Part of a small language model's weights.
Architecture: RMSNorm before each block, learned positions, biases, tied embeddings.
Training: 250M tokens, 10705 steps.
MLP neurons of a small language model. Each row is named by its layer, matrix (up: input weights; down: output weights) and neuron, and shows model dimensions 80-207. Each number is 128 + 32 x the weight over its row's rms, rounded and kept within 0 to 255. Numbers have three digits each.
After each neuron's rows, "fires on" lists the tokens most often at its 100 highest values on Wikipedia text that the model never trained on; "fires before" lists the tokens most often just after its 100 highest values on Wikipedia text that the model never trained on.

L2.up927:195151187122123179104151136141170140079138067092119170173157119090124046105102061111144182072106131125085147112168087113153135162128141130160122084123155130088161109169137132105096123145137133063107132146196105189156131114166079153082121138090118125142093133139072122129149068194154197103122137132130097117140090144091146150136083089047126076156119137112180160181127141132122120089119
L2.down927:164167166095132141083132126126122165166122131142179100180186121164119144118151130055103121087114100144093112148111126101129142145101128108084122086141108162056160094168143147167112096161164138126153160171166061110141133146143115089124134158116174074147114166156134173103107156124146077127122133150123151136167126134050139133171130167112145075140111145112143165187101096137121089127125
fires on: " ==", " rel", " var", " ann", " stud"
fires before: "\n", "ious", "oun", "ig"

L4.up248:140160104089121085073145153133127116098152150105172136191064136121168114180156148116160066104184127104062066180172137096026117133128148087116180084152151138089134143146114136095152129139152148121178139116112114063124132130152133153087170111145181113130122136143095141119097138081135135138174096133113131136150126100166064133102139133087113092176130090097142112162121132103186078107168
L4.down248:156123118131085083090149139119165148048131085158128150148127138107149111182128088098179156074139148133166079111132212176135099156105163076175169103207120194147082127160122095126174178123147130118092146128121110196148110085148140109149140089142146164100177152107160089128129109147102099144140107135060145120224148130136065147111141107094189078130148106162077197163115088106147080120145
fires on: "1", "2", "8", "9", "0", "7"
fires before: ",", "2", "4", "8", "6", "3"

L2.up506:124130119108078149197105128159080116153109148142128094147134133116119128108156081133164141118138182135109145150138092133114125156105096151102150121074121094146071103151164159121165141129160160120203115171151088125074157087096099149102129079111129082077135113056175034060139182154089164133133150171075111141097115126152168172073192129140110150112179131102138109106106084144092124082145
L2.down506:134146151134128127136112129131223128125128115131175129091173093151132171119154062141063145118055113164119132173054192155067111098100100130090122148097139061142146102106091140114118125125149092166139161130149142120101093137163145190108148147182120107055129072073148017087154077122090162091148168138150132165106057124087182146121155129160118170090127137097103072128101066091121100149127
fires on: ")", " he"
fires before: " |", "\n", " and"

L4.up295:122150052045129120059092167143156104169085108143171068134121096136105151099117151109114064130097103087141157113053113118116081090112162147171109169118150081101091081118112197169140164199110135139141125130129090112149092146155142135155118126156172130120108102203121122153091134178102140097111085124122094183151192182132127155135145143110122133134087162115073099118179109140097156124081
L4.down295:122132117120163108079162116127166124147110113144139110110149134180150100156138152134115148158154097147181109060136096167191097101141097096155176084084162125120126097097097138094144167183094140125118114132158160164141150051239141116130062099124134127091138097128197137110135212060115103154113074109130129128133102146100133159111087120093140145131118107095133189165129131077118136106134
fires on: " ", " a", ",", " in", " of", "ort"
fires before: "1", "2", " the", " C", " M", "her"

L4.up574:143161093136151157112104139125125120154125211102199098130096108106149090095111162092161144126147160060091160092109127127152148163131187138153112099124108117126170167112140159098120085116153139122173143196179112092155145195109134154137102106126127076169132131113139169111168149175175120080157159153047143152180210162119094098132147143080103109180123114111126111136140173161124093184109
L4.down574:102078097130188102131091080106129162104141078134146118162166111129060165124167109146163081124147137133091139101071180092154130154075149144161163105119136067114137112040161177161094136183149125166124105110106088100122114171076103138140080126177125147132153176146106118108144144172192131137105120122173105084139142114081140084159157180146144130070107180156168144145097105135170123146077
fires on: " ==", " =", " Ro", " Har", " Gl"
fires before: "\n", "ad"

L4.up515:084135069062088122113150155113144157183057091062189172128149133093041099119148134066174135079210090082132170140105089135142139141138204078102157098117168119101143192139106197096155121184185109153137084131084119126113103058122123149149071135134161147105122094085067122177121127163142199107133152134159133098090198143130124113138122098133140166136158125120090160188123132145156109145135
L4.down515:124128187116160155110108139114133126185153105140120088098149138154110118124140152014114204091110168119114126168137067087089152131123136113121078132154054110140115047134142175081157116180155091117177121063106144112198113077086110198123125115127103148120123108113128154143124153138139151107086119122189091154132073104150099091098106147107128131160122166089068120200087141166182119157158
fires on: " |"
fires before: "\n", " ", " Q"

L2.up826:160096093125106126125126129136083173113113174125136112165127139164110159109181112124138119049153127124168092143100094135128110123127102163112089170163091118110138133110109185103030106153092132124121131177098127164114118119128121065125112128158119110158123093166069104149113179135090014094108113166155152144123117095177114139149112079099109153091111168171163177171166154133109122117086
L2.down826:144156114185116146153118086156193142135105164101094128113152142122138192152100119121140093120081110152178151136125112118129132157116098099144147122122079090156122161186147093178082148072158110167093122108143069175083186117133124137133161155102167137189110171091144096167170074084114157122171095123091199145167124164127125115124128129104119172149049167186113169148153186128152139117139
fires on: "."
fires before: "\n", " The", " He", " In", " It", " This"

L4.up34:132106150147126070138136123130081122127083117098098081119090166088106092126111121134172114142080103104172158102184065144143123092098090114169189119082121153105132136121138167167195107199118106174158132135107197126184094109119150222138118144084112127158099170157116115214067129148184123089104041114099176127166086190107074108119155147156121136137140187121118123125144127106140118160111
L4.down34:174120105110097110148161090118083116146131155141092130134118213098149149176165159091133139046128119141177090105131078129159167084082120135128129086143144093195173070126094152131150071145123107145144121086138205183137127064131148137139082109072071105149074145072078081154114150126156064181094066124142157148159091125065120091129156110131159197122068125082128122128121136147142095140140
fires on: "0", "3", "2", "4", "1"
fires before: " |", ".", "°", "0", "9", "7"

L2.up459:180079088143098127137110160142102164102111155136126086141124141093149127105145191095198143110153120101137131157146120112099132133076142130132095144155139115087207164112157138086104042117103107127165128157124125136117096175093140129075081120090125101146104156171090134181137118174096088095138143172140142095090170169155090080163088120095104146176140118118137133178143146127137133149122
L2.down459:142157125109108164141118129119173203119127123128139122092172138130103113134178138072052147138172106190129178111136121170079151106089134072123129120161109071148153144157139121152115121111194077173129128124124073174094131154075103097150131126122146131125180158097113109159109083096128113117154159108163175157111131097090108042130147124122095134149100125098138135152146164129120113106153
fires on: "\n", " \"", ":", "“", "—", " ."
fires before: "\n", "a", "m"

L2.up834:129134182150098151101126137135155137135141132123127201145080141181105122083124126134104146115118187066137112114102076146096092160127157188133118106117058110134111127130092045055145169144125133135116133137095123170203098181108151126052141176153123146126090085148126110190139153190105161161179101147140135124180129135157061135126151087174117107147155106153174152128126108118159180146121
L2.down834:098162136175068103046143131174141169094169107184155208122155097107120108135139122106094172088135130126122145085113057112064114164085154170120103108164135104174162094141179073122171119159174182136120138133154105139110124107102130139134148106071103125136112136171109149117137151107147125147118135188137155166172121151139094125073126109122140090170142139110139094104121140098170090114144
fires on: " |", " /", "aged"
fires before: " ", "\n", " ("

L2.up558:161080077109132103079159132127136137061112123120153115136162070145131045153146134092139142150061141113179131125194136102123192122147079114146136144112127159208166131184151122110139210114116184142137094117146132146097076161094155076149125178132069102139111164091165184110083129115155138148184120138133157086122187192078124126168107162171159173102152110159154160096149193099124121135121
L2.down558:073115088122135169127102145136141070180132123131068109115097053166109116111152104097203132103136126142142096087178108121155110179138116136095132157124072091080126131147112204152106118118183134153208133147128120164107106203101172128156180129112079064090143161106173117129125117150097199092158116106146147100129123119143120112114109102119121157106167102136039117080160118158141110134066
fires on: "0", "5", "2"
fires before: "0", "2", "1", "6", "8", "3"

L4.up184:136176142098166158133098210197174142148158122144121120160149106092161136101081094133130149095106161097066130171188127105135139126121167159140104064147136141063132105183120165112154107144168105122184166157175127129136088132099094124098133101104148160096100109142176095094141159134140102165155135188100132204106101126131130127098140138155102156114133161121156164152145102114094132057076
L4.down184:116095092147154109063137101167157152095205146149119142157100142122143066129138087127083132159098101115108183135136081105139154134050133122109062137141193076098144082085092158093147146125160149106183146145171074089148098153136098089121156152094142077115141114036123070093159128159121167082171129126156118081117124139078084148074126151125182185139136138136137181110118150177145127080121
fires on: ")", " ==", " (", " ==="
fires before: "\n", " |", " and", " to", " =", "1"

L4.up512:124159196103078096155137192134058123197103129076072140166087122077118181146144127132173135152131118150143165115133115102133083140081157115145134115134109067137158181140145126120176097161062124110128112181169132086146110072155136131117104162110148139104068120182111142170149150139152110110137173121044165113114102184120084149110127139107114107143116145113186110125152101125066146115141
L4.down512:101140101147136078128177118169127128141112132070074190101143123134158097201166089077085135128129152126052111146094078168114169180136151142183170119111153109203128045080085077120115143149104128087111126119167153111120089144125170084112114115143097134158152109132122106105124106108156168150134159086066125159121104115082063139129134153102118145095120114079081087078111123078127148186173
fires on: " |", "|"
fires before: " ", "\n"

L4.up311:166139132171115124110127085169112127121093159126097089072163163130087116095078201136121107129131122134169139125103114096161138143104075066138111156106156152077142140212230173131062106121161048120149138142131112129102122122112132175131098075100132111127097138082125112102143138162121105214120120095155098106104147140099082142113133064170133169152076180109110193152141144162129180135070
L4.down311:087138114151099137112138156152217107108153050167115162157117125131125111101056097131077110084064137128161138168084127112137190178111126138120116148157101099143106164155093105149089159079124060170142100188134132111110166082100168136051096120161172112129144160133085039126057136143116131137162166144154118145184195137112102064156158089141142112108170158138098137149164118107080149122043
fires on: ".", "\n"
fires before: "\n", " The", " It"

L2.up575:157154127095115145135133096104165154159080165117106110111105128130064154150130160128153165120137074170195145144100055120157103168133131109128117116061103091125137156179128143089095112127084131128159122143130107129100069138094127144104117122134123050103099148123085105162092101156073200141161131146152142113124167151124056125218153085126101197156076115137135177142117155124147129128131
L2.down575:115113122128124152115115114121162133164077133126160177136133170119170112135138168070061173136081142206130120142091114093124138114157135133069097099130207097102155151155128163101124158119118121123129153099116076127085044110102140115120115093141128179089117173122096119123136145108115148127108108105124094151155165133128090136084121091153107153127165185093088092099117155133157092171139
fires on: "\n", "."
fires before: "\n", "-", " He"

L2.up863:143106157133094159159114160171147176123156108073167136132180142122096085145101082079113148127124145133115162111157130108124130143129133169097104074116091115159135109172129171115130091111104090077158149129175102173155117129122121117118110155099128157116138135083119068081163077126189170106128082112163105136185183124154090129137078136090099144134171088067162141131098150154138082097166
L2.down863:112176128119154140128123194183110175165178144126172121111175141125127099158191130140122149145128130145089141131149130089124096118100057151121119082140094110176125124182102168179134077184124137138133180181136064120135088117131137084108084137145139119116136148115108092047099088160147072157174084103173157143158221155140111118162103163087152111148114053113176128140132143129103055059107
fires on: " ==", " ===", " rel"
fires before: "\n", "=="

L2.up793:112164125101132168166113157108165132141121144180117099170116131125125132113055162135122137104161121090131102126167160057200162190151122141197115108174116117126146161156098100123128194132195141097141148160185073145090183147068111130102142133143135115133088137112173116079202202091122137064107143083162107099174132098111129130137152117113138175090176164165125131103082114061182104121126
L2.down793:132154088142105115188110122134181187115123064184103125116119126109124114122049096116057133137126091101128101156192129095143213214109157097189094098124105069112150124147165105124151198153138094113149130087087143108160167098125126128124075117102087103116164158081140124128151156049115146123157143103157137111161159160103104105126125155086139163097115179151126118159068134114112107104035
fires on: " (", " =", "\n", "″", "ulation", ";"
fires before: "\n", "2", "-", "C", " (", ":"

L2.up438:110177126110092144180152134142147115133135158156126112099105149130113078083150112146093155139125180133163098168139137158169097155090166110122124144164145091070140174146126181140092095131117133137168062221179105128091124162103142057150100087088103177084141111102162102134145130126105143155076107171173151119146238125147100061161175121127123101111157097132030139198096074148139148117117
L2.down438:057167087155124168113106098156063130130120202192129123175166101092108079123133065149145156076154158118170135147133181103119122174115135142124091132135117106096091162104084149117098143149096166131138151152128133183162073144124126095151115145117153079163122097184124111068095059087119117131113118132250145122130131185073097151138097131126132149179171130148121154185166141139130105111157
fires on: " released", " used", "ced", " held", "ased", " known"
fires before: " in", " to", " by", " on", " that", " as"

L4.up707:154139116205116093170123103155093094167137162150084127158094196100115110190151102192102084132158115133159129156171057166138105126093152118143158113094104197123077093110103144140084113191131113127160109135141161106125146079143162147153122162138142096148111124107161094182097166146134110124139079089134125117164156146110115127074161101193153121122071137137161125047164079134069114115121
L4.down707:111139113139111160071192103138131148140122133161141102155146205105160148174119145088124109097091130094127107113118123165103123095123114175094130184147119102175148101178125212135187102141108104178130118146219163112078145076126136178126125131146082147139117164092100102102098119078119152121143115077107133153251127117110164116140133097131160119171065052041127119183156122165077125152138
fires on: "0", "1", "2", "3", "8", "4"
fires before: " |", "0", "2", "3", "9", "8"

L2.up455:162121119181161091131085123116121180110125123172143162114064139101113184110136165067130155113159140082116105171168122111123103154123111063108125104097101196146163125120147189102141082190128137145160138073152142167170155099106122098080078132097147110113108141108129145150085134124121068161151154104135120153114135104149095122122134102115038106133189162139080101185130197098126145157110
L2.down455:113109145147175130091094119093121150112165096146094173054141151109119145112125098125190114147096111098183183130085121171193186168149122226146116131083105116097127117121137131178132147109111095198115134135144124096151111166070126188123143102114103135176114153106121052164139132101119175119194122145104129119105154143086123136091183091137100137106145201078140155163165135143118101106179
fires on: ".", "'"
fires before: "s", "\n", " The", " In", " It"

L4.up510:191126108108139103151137181150113193142099079121150108127116152117146120097087172128113102135118162106132168141163135089115136113125103085210153151180107096117147123136136162168164129132087115155167131162177134118122146113095074169080116118132108129118091102099143158088179162076146098127158066169171101129088176158088117100098101145096148113174152134047169115153196127166112137080040
L4.down510:119094115095117096097139123158171144118133048151087113101138128059121077105072121146189171159167170096115121151145115122136102135112126119164115089149167124088114123163083214115208138168122109119155099149138100171152169102138088147103106137090143132120095232110105150122172076115123124095116125127118135140118187191122116107127103135087106097124112151073127155195133088154154152093091
fires on: "\n", " =", " ==", "″", " ===", "if"
fires before: "\n", "W", "y", "E", "A"

L4.up201:131159143136117093112167098158103142159100137146108172120076127111124138173141129117169150101136117110084134098141078152072126141127133118134138143088156164136217118167152128135181126079082062139153178108116180096131146142096118111064113145071137101128088165101148143116129114139148142128138184103105180113153201153084068143086131065161131152117120173122121164077120168109170109135157
L4.down201:116133149130094107151126137172172140136123143118135190102157114145176075124135108086148153191149117162091090125062109169080098153193119093158191117167160125162186136064093125164118137141088082135084150097121073158105076121151077071116123145114106126162144173124148138117135101139131116171139180141078117138120126135142086168119158190138106156149117128065087096140084111137155161155141
fires on: " |", "|", "|---|", "|---|---|---|---", "|---|---"
fires before: "\n", " |", "|", "|---|", " "

L4.up389:160114129143092097091072131124174176179083162060172128144096135172108110070151137100158179156124084098105141141129192062142142126188133090110135084104156151132151108205134157158111126117081154077163095146151112074152109144159144117091126112109137123178145194159167136142151097129137163103170142113133112104151144092137119079174192138176126168196123120132052082100099122201155151174095
L4.down389:202170146164184116116112078125131176148191155111115052107099160141138156091155145074141096160084158150091185165099113134148158115111108121150146194126151125142133098167092156158115135135135104107097109104139100124097060145140148101123117106119124138099120102105147167100133064111129187137164135096187095106129122091074161081168160154111162220106106123122052132126150117153151098141088
fires on: "\n"
fires before: "\n", "-"

L4.up626:158074164138170114094163083119132125097144146156122132141143139154117098150051077152167137137145109137124055118113167029081131086142181142185178114119114095149192108078157103109179118123138156147100196206168121114146118099182109107113140106124148072148124098138157154107121108088106144165108128169117137089092136136131072133134138098151157153098111086109131143140134143198169108151176
L4.down626:146122125121177158109145127094110121128147119158106192082134122092099100149095139129152174113130159143180155153097149102099129146119177107113060107105108105127106087159108104125146138139082129117170163120196108111130144161125096101153153139123168161154112174108141131115092145149078135178151165058113125122171089097090104143124165107196187173116154159189133215180120152151134139156151
fires on: " |", ".", "%", " October", "1", " January"
fires before: " ", " |", " P", "\n"

L2.up791:137117099163134135164118079163173167198100126127143122080121113092096102108077174145107140134134114117169116167138112109122133188140150050186102134052113113146165158185151051122103165178071107106159068136138114142172079087153171146125143166093141137081109166144160122172155128128098203171179167125118075083148166167108135074204141078087126132170119100116157139107097167087190138138076
L2.down791:158099121104135164119158096154143156151152124102151170148113177100162150126164134056091192141096155162145150108174170158166181112175119121135132105133208061143120106155143148088151132135149070121077148095147145137051134085170138099136133075147126174133199145127108160155119080121130133169130168157137133143114107135103121137169130053126154128108105142137089102081133131145203079141057
fires on: "\n", " com"
fires before: "\n", "-"

L4.up170:144148093083106132144070131106113099204120095117175058184091141129086097114118206069157167107104111135115117142117128075177117117133170089124077155163055096141156133138148106151095150080098098163145158145164131096101099117156153101129132088115143170121110146146113103170098162162033184074133149129159148126114148126145112076196114135104079142137133154180153128148154118171159132093114
L4.down170:157161087135179067079102136106145108144107136155221126099159114181114174148095132079145147104098154128154151169181103144161161178085125138167129168130135104143119152092160136140103182069131154110138125177151138118091066084137099153143112089153139164176103162120146134125039111204151179094144144121158032126161163177116136130132102130143141115152187129131184119122105149130058100124120
fires on: "\n", "ond"
fires before: "\n", "-"

L4.up747:100141116093206117095106129145085107066127121168135126093082128135159067126099167119164080123121124119079132159133187143086107140116128116165188109136142095066101112150158178162129111110126103145095191100071093109117105122162071094169136090126145138126113164153142101126113127058170122179087108183123091128082111138162095139156120085085104105132169089140130120170180115124167139116152
L4.down747:132135123138155153133087156144164124100089138156149122091147142097124079143080088125134138156110166135096172116126135146082081169085110126182080170159131126219124085119123153147152042179129108141102159099164078116186131129135090180164130132136144108083132150146136148195092135128098132125135183153104137104136101157126055134138161105131102154069172128086084160092132152102061047122133
fires on: " ", "–", "1", "born"
fires before: "1", "9", "2", " ", "8"

L4.up734:132134032119091116129105202124106144145102142105097126112075155151122161081132145168144151145149190058193120150115106168150133112114090144145124083116116095119115101154173184191180134129101142084096132156124091131144157166138101085131133141083151118104107093133097107145119118127085081110108161070144094142131138110116136173118132112151174160151141132131027152082162117149165154140134
L4.down734:119134136108120135143136154096111120092100120128082182107110115164195137116090079078090074165146118172181128095150096121137083163090125125150114109172144074161139120145198102127127166087174108119082120143105114161116173155083125131147117088154141133130124156082121053140094038159086114147132087121108143166122126078101164101124141132135121162095154157167084096115119149117145112118182
fires on: "."
fires before: "\n", " In", " The", " He", " B", " It"

L4.up110:127146141199093104140212171141088124160104167100112067146157112089082112110157154110149115080105130127084158136083075133163095124130136069112164076064103143090142169178205055167161103174160090154141106119118128122152091099132139199156099124086174115126069135144117096107110118126115099118171133166095092143189170139135128169098100151142129176077123131129086161125193133150094091100107
L4.down110:097111128127113145125197139165124065154158165090163089119152248182100167153114059116099148080125088117148141114152121129130161148104134128121119133117108043159107108062108093137100127112104107099173096056127212084092167133131086154149139137188133130106194136078151120151076158058143104093112133077114072155145118119081113156103117209126170117135132091119138148142204106175135102126157
fires on: " |", " ", ".", "1", "\n", " ."
fires before: " |", " ", "\n", "1", "3"

L2.up675:149174157084135145141117123115055139144084147128133106147025131123117150126106160136162041137100090175106131173119110118099110124133082152134127058136143097126155151152107164083066144142081112090138158151136148100140156162124099104120087096143127101175080178143147178084108146047118202186146131099130067109117086147090108146163128098149089121138177151083139107150200140138112168099118
L2.down675:079168137155174111166159142119123181148119103130078097092135150083163132111141094171114055152135082207139140182128146191154120142169157101128184124111130099166153086132118184122122137105156108146116113127142152134135106123085091098180112141140111070142147124157230174133128080086101157109126114106138077103115060137080154095134146145137166118090128197167116066141174126092125102095148
fires on: " ", "–"
fires before: "1", "2", "3"

L2.up408:165127088175151114139137058124147100172079157096116091074120149117097143169084148118160150120144092166173128159156093122127090158137120069118132147081102138113121142157151088090103143128138131129154092119130134120139103117124173120129092135110122096083086173091147144213112120138108197128202116123122172135145167187110103049164181122125121199147073073133165181154118178128184135152134
L2.down408:110093153120105147110138135133162183151076053170177167119170181127183089119091105038061150144099146162137148123109105103156168101140172139091145114164172105120147096158141175108139111145135100100112136136086140092127081096116147068147096069146107184129168112130144170122097095091143081115063121103156112161145143105181104128128128099126098140094153170123085085114140099150161141163134
fires on: "\n"
fires before: "\n"

L2.up131:110147121144188146119145180094113074194098132158173146065049127111047107129085181129141194126123114083159157125166081115161129152116142112131116086178101146090166146074101081105130096178151113115127122129119142168174064115146131179078161159093150197116090140104071131118149170127158160173150175134142091102131119157169069173155104091142058142151148117150095103180123157172126162109154
L2.down131:084202157114152116080140165111165117135100148170088121060155082085101148111083102134095158076113168144139140185109066140104172124148103105154136145149058077186103089133082064163057151151191104180085132061145112138151105148117130165085126104148142191103129117130127090147174114169152125124105107146098134097166121127112059125134087070139111101154119127092052133156147170111105090127131
fires on: " |", "|"
fires before: " ", "\n"

L4.up518:104133093128083166117114141143186115133107111117152115163118075127132161146151184106197156166149143126049122190137161102207089162092149166114161134125173122099129146171103151101091152122127143144098092143178054124144091126131121137123155063104065141062155146093157139170155132139141179125102133180118127129135160104142097115187154121153135087135089124118096136121138132129093139115122
L4.down518:139155098138117126192124072091206110113129129150149148112113109137095125145157105104143161087103168108092079175166112162109152162103143134075104099131121120062115152134113116124074111087073063147105163133109094137181042116131166090182111134110075139099118156132184114144110128156042107129159076121130111118172131138118100080081094152108098108220132128143164151173147124187158193073095
fires on: "ed", " found", " known", "aced", "ated"
fires before: " in", " as", " by", " to", "ed", " on"

L4.up51:109081155195099160126092093165122170111058152114141050086068150086080125067123188113150089154097157162131138171137154071109146081150112094125130164158132090150110103157189156129114125106137115078128134116060093116090101178123118086117111089093177120168089110137131090125141153123075204181124158119139145112058132117094132100135128130122124162157073132096121169137115158205177109092107
L4.down51:178130061140128110131083159185186150079158162142166151106150146163094129108126094104125052183115150098154178181116064110124155122096075123151143118092125127151126076120188126172047152104156097090128150114200163092077156144124101147062086145144150120157101109133136142129083139118149118123132142145120052123135117165118164103108171065150170080158137145147159089126083176152106114114178
fires on: "\n", ",", " film"
fires before: "-", "\n"

L4.up742:113134127112114091082170110114119112177135142068095147124131141096078089134124150099107078081151127127075073121146088138115100209154125102139140109030109103159145128112128086149132120102159145142191121135185094170103138030104126135151117134126171148151217169109185052117133133095109152126149117165176145102160146141103098112131165102147152151122099091166178201138143114208151081165210
L4.down742:102143097118066143124177081099131122138112174082088149113124121198146102166100126171187126096160186085120109106136167165101101167096099108165100086160139140149095120105107088135131150153132129107070128118126139115205127114140093125190120183180126125124151162048159070106124142144157111173158149154108080140109156089097128121089164177121173170109135062181182170141143099140141148163189
fires on: " |", "\n", " "
fires before: "\n", " |", "|", " G", "|---|---|---|---", " P"

L4.up981:142098148123127127129106106119124172136140183184151082099123211106119151127162133112153110143112136145163138143162097130137150117101119135096142142064192179145170141170160151094117183147132119115142120170143124133185152063106130153120143114076144096186165154165186140146068148172088137130144110123164095112169166169101091153110189105150087106113099134165121184132222167151031075100114
L4.down981:125087115168171148126168149117101097160136126100052117126119178125142141111130079104104086166084111093199147121061128171106151121090187126090120127113210129081168053123113122138157117142109085092111107114125140136155148114166154152153149193126088156162127113028081088104102089146055106139196074079112166124176113172146121144141198151111137111133131126095150112091147085104129176103205
fires on: "0", " ", "4", "8", "3", "5"
fires before: "0", "1", "3", " m", "4"

L2.up449:114134113129144081111153151150096091111147157100205174183058147138055137083103182106209147159123126165212131134150110135137175093117112084130148131197129188066095135111091098106108112077172142154175138135172112178135113088121156147100122160059114174129065095084059151139126122118123124138142158106167148135141163132128005188173137133126140090130173157117113165146121134101136110111180
L2.down449:120131163165132099150140181083155181149154118244171200116145096149128154110125124175140157120111100145154117103166090176121156104099114143120156078135164148093099044146116080132078115108155092122133150073176125099131150139157118090131193184158162164125169121099076143158106068118122089127191160136095138146133156119161026112117142175129125113103136125118109059100156139121136151135141
fires on: "|"
fires before: " "

L4.up83:050112119116103150153115152133114170109096144085086141118126162157079118073124093121178071121087152173121168108141076116171118169126169176153146136108100112152098127106220156129149155099130135120153130131074100136094127109172120162084138122162143157116068132127088099149099168145138115153123146190141113149114063149155147147203101061043115089105181162141116133171125137077102092078100
L4.down83:096177172143136111097135124139148177113124109102148138165150170135123123139134189095101095147152144142142115116081093146090142136140116090178128071146135120137103100122091113090042147166083147087105119160150112124123096132167144135065136138137127106095075111171122130168112109061088040113137153153170160096160137153110123150151172157093156111117017140118116110125140121179182188177161
fires on: " ", " Sec"
fires before: "1", "2", " |", "ond"

L2.up654:089159150098107159167143148109152155130114130164116077128141111081115107164087124105112153125154174073126109131178131096144215166114103140101127121161085104145090145141137148107138194145166144146114186156255072150181113114124114083095133163083108157128101122163152100068139171077081177120106217112144157143169175123097128129133168134133103152090135160150185119119153131117149153088136
L2.down654:123175156091110069166152091107213186115112098045136117118136172147133118100076111087100095160116140084153085198178123146166106162076127106080115121114157138143153079167127163130168145137137128165156099119178097146155178098120107074104123119135116107167125157150154085153136132097101111075194109159178094155207172137130141080150103137143157117140105151129130149161114145169155189060086
fires on: "\n", " =", " career"
fires before: "\n", "-"

L4.up946:132081093110137079081112148189081118135092127146125141096133133146101127097111106131170087081095166105114165142108132065155142176172169071139129140170133200143132087135164163092086162151117105172193172152135092130181082101128133123132145080117144128120099061128077120073115160143096158146170186181116137135165098122194162119149090161095121101150172177108117119111120137131189175089117
L4.down946:072206141146138135109151172128109155124147109101094169133128116095141129131116140109082143147082102116220119096141120171130101086139148106149114099107187156173116168119122134131125160164151118225104117140140137115141155135072136171154104210161146079148129119160107109129103114060129138111069137100169105094149166128144175150141092161126166169129090101171098155198097089093111163155124
fires on: " ", "1", "ix", "en"
fires before: "1", "2", "9"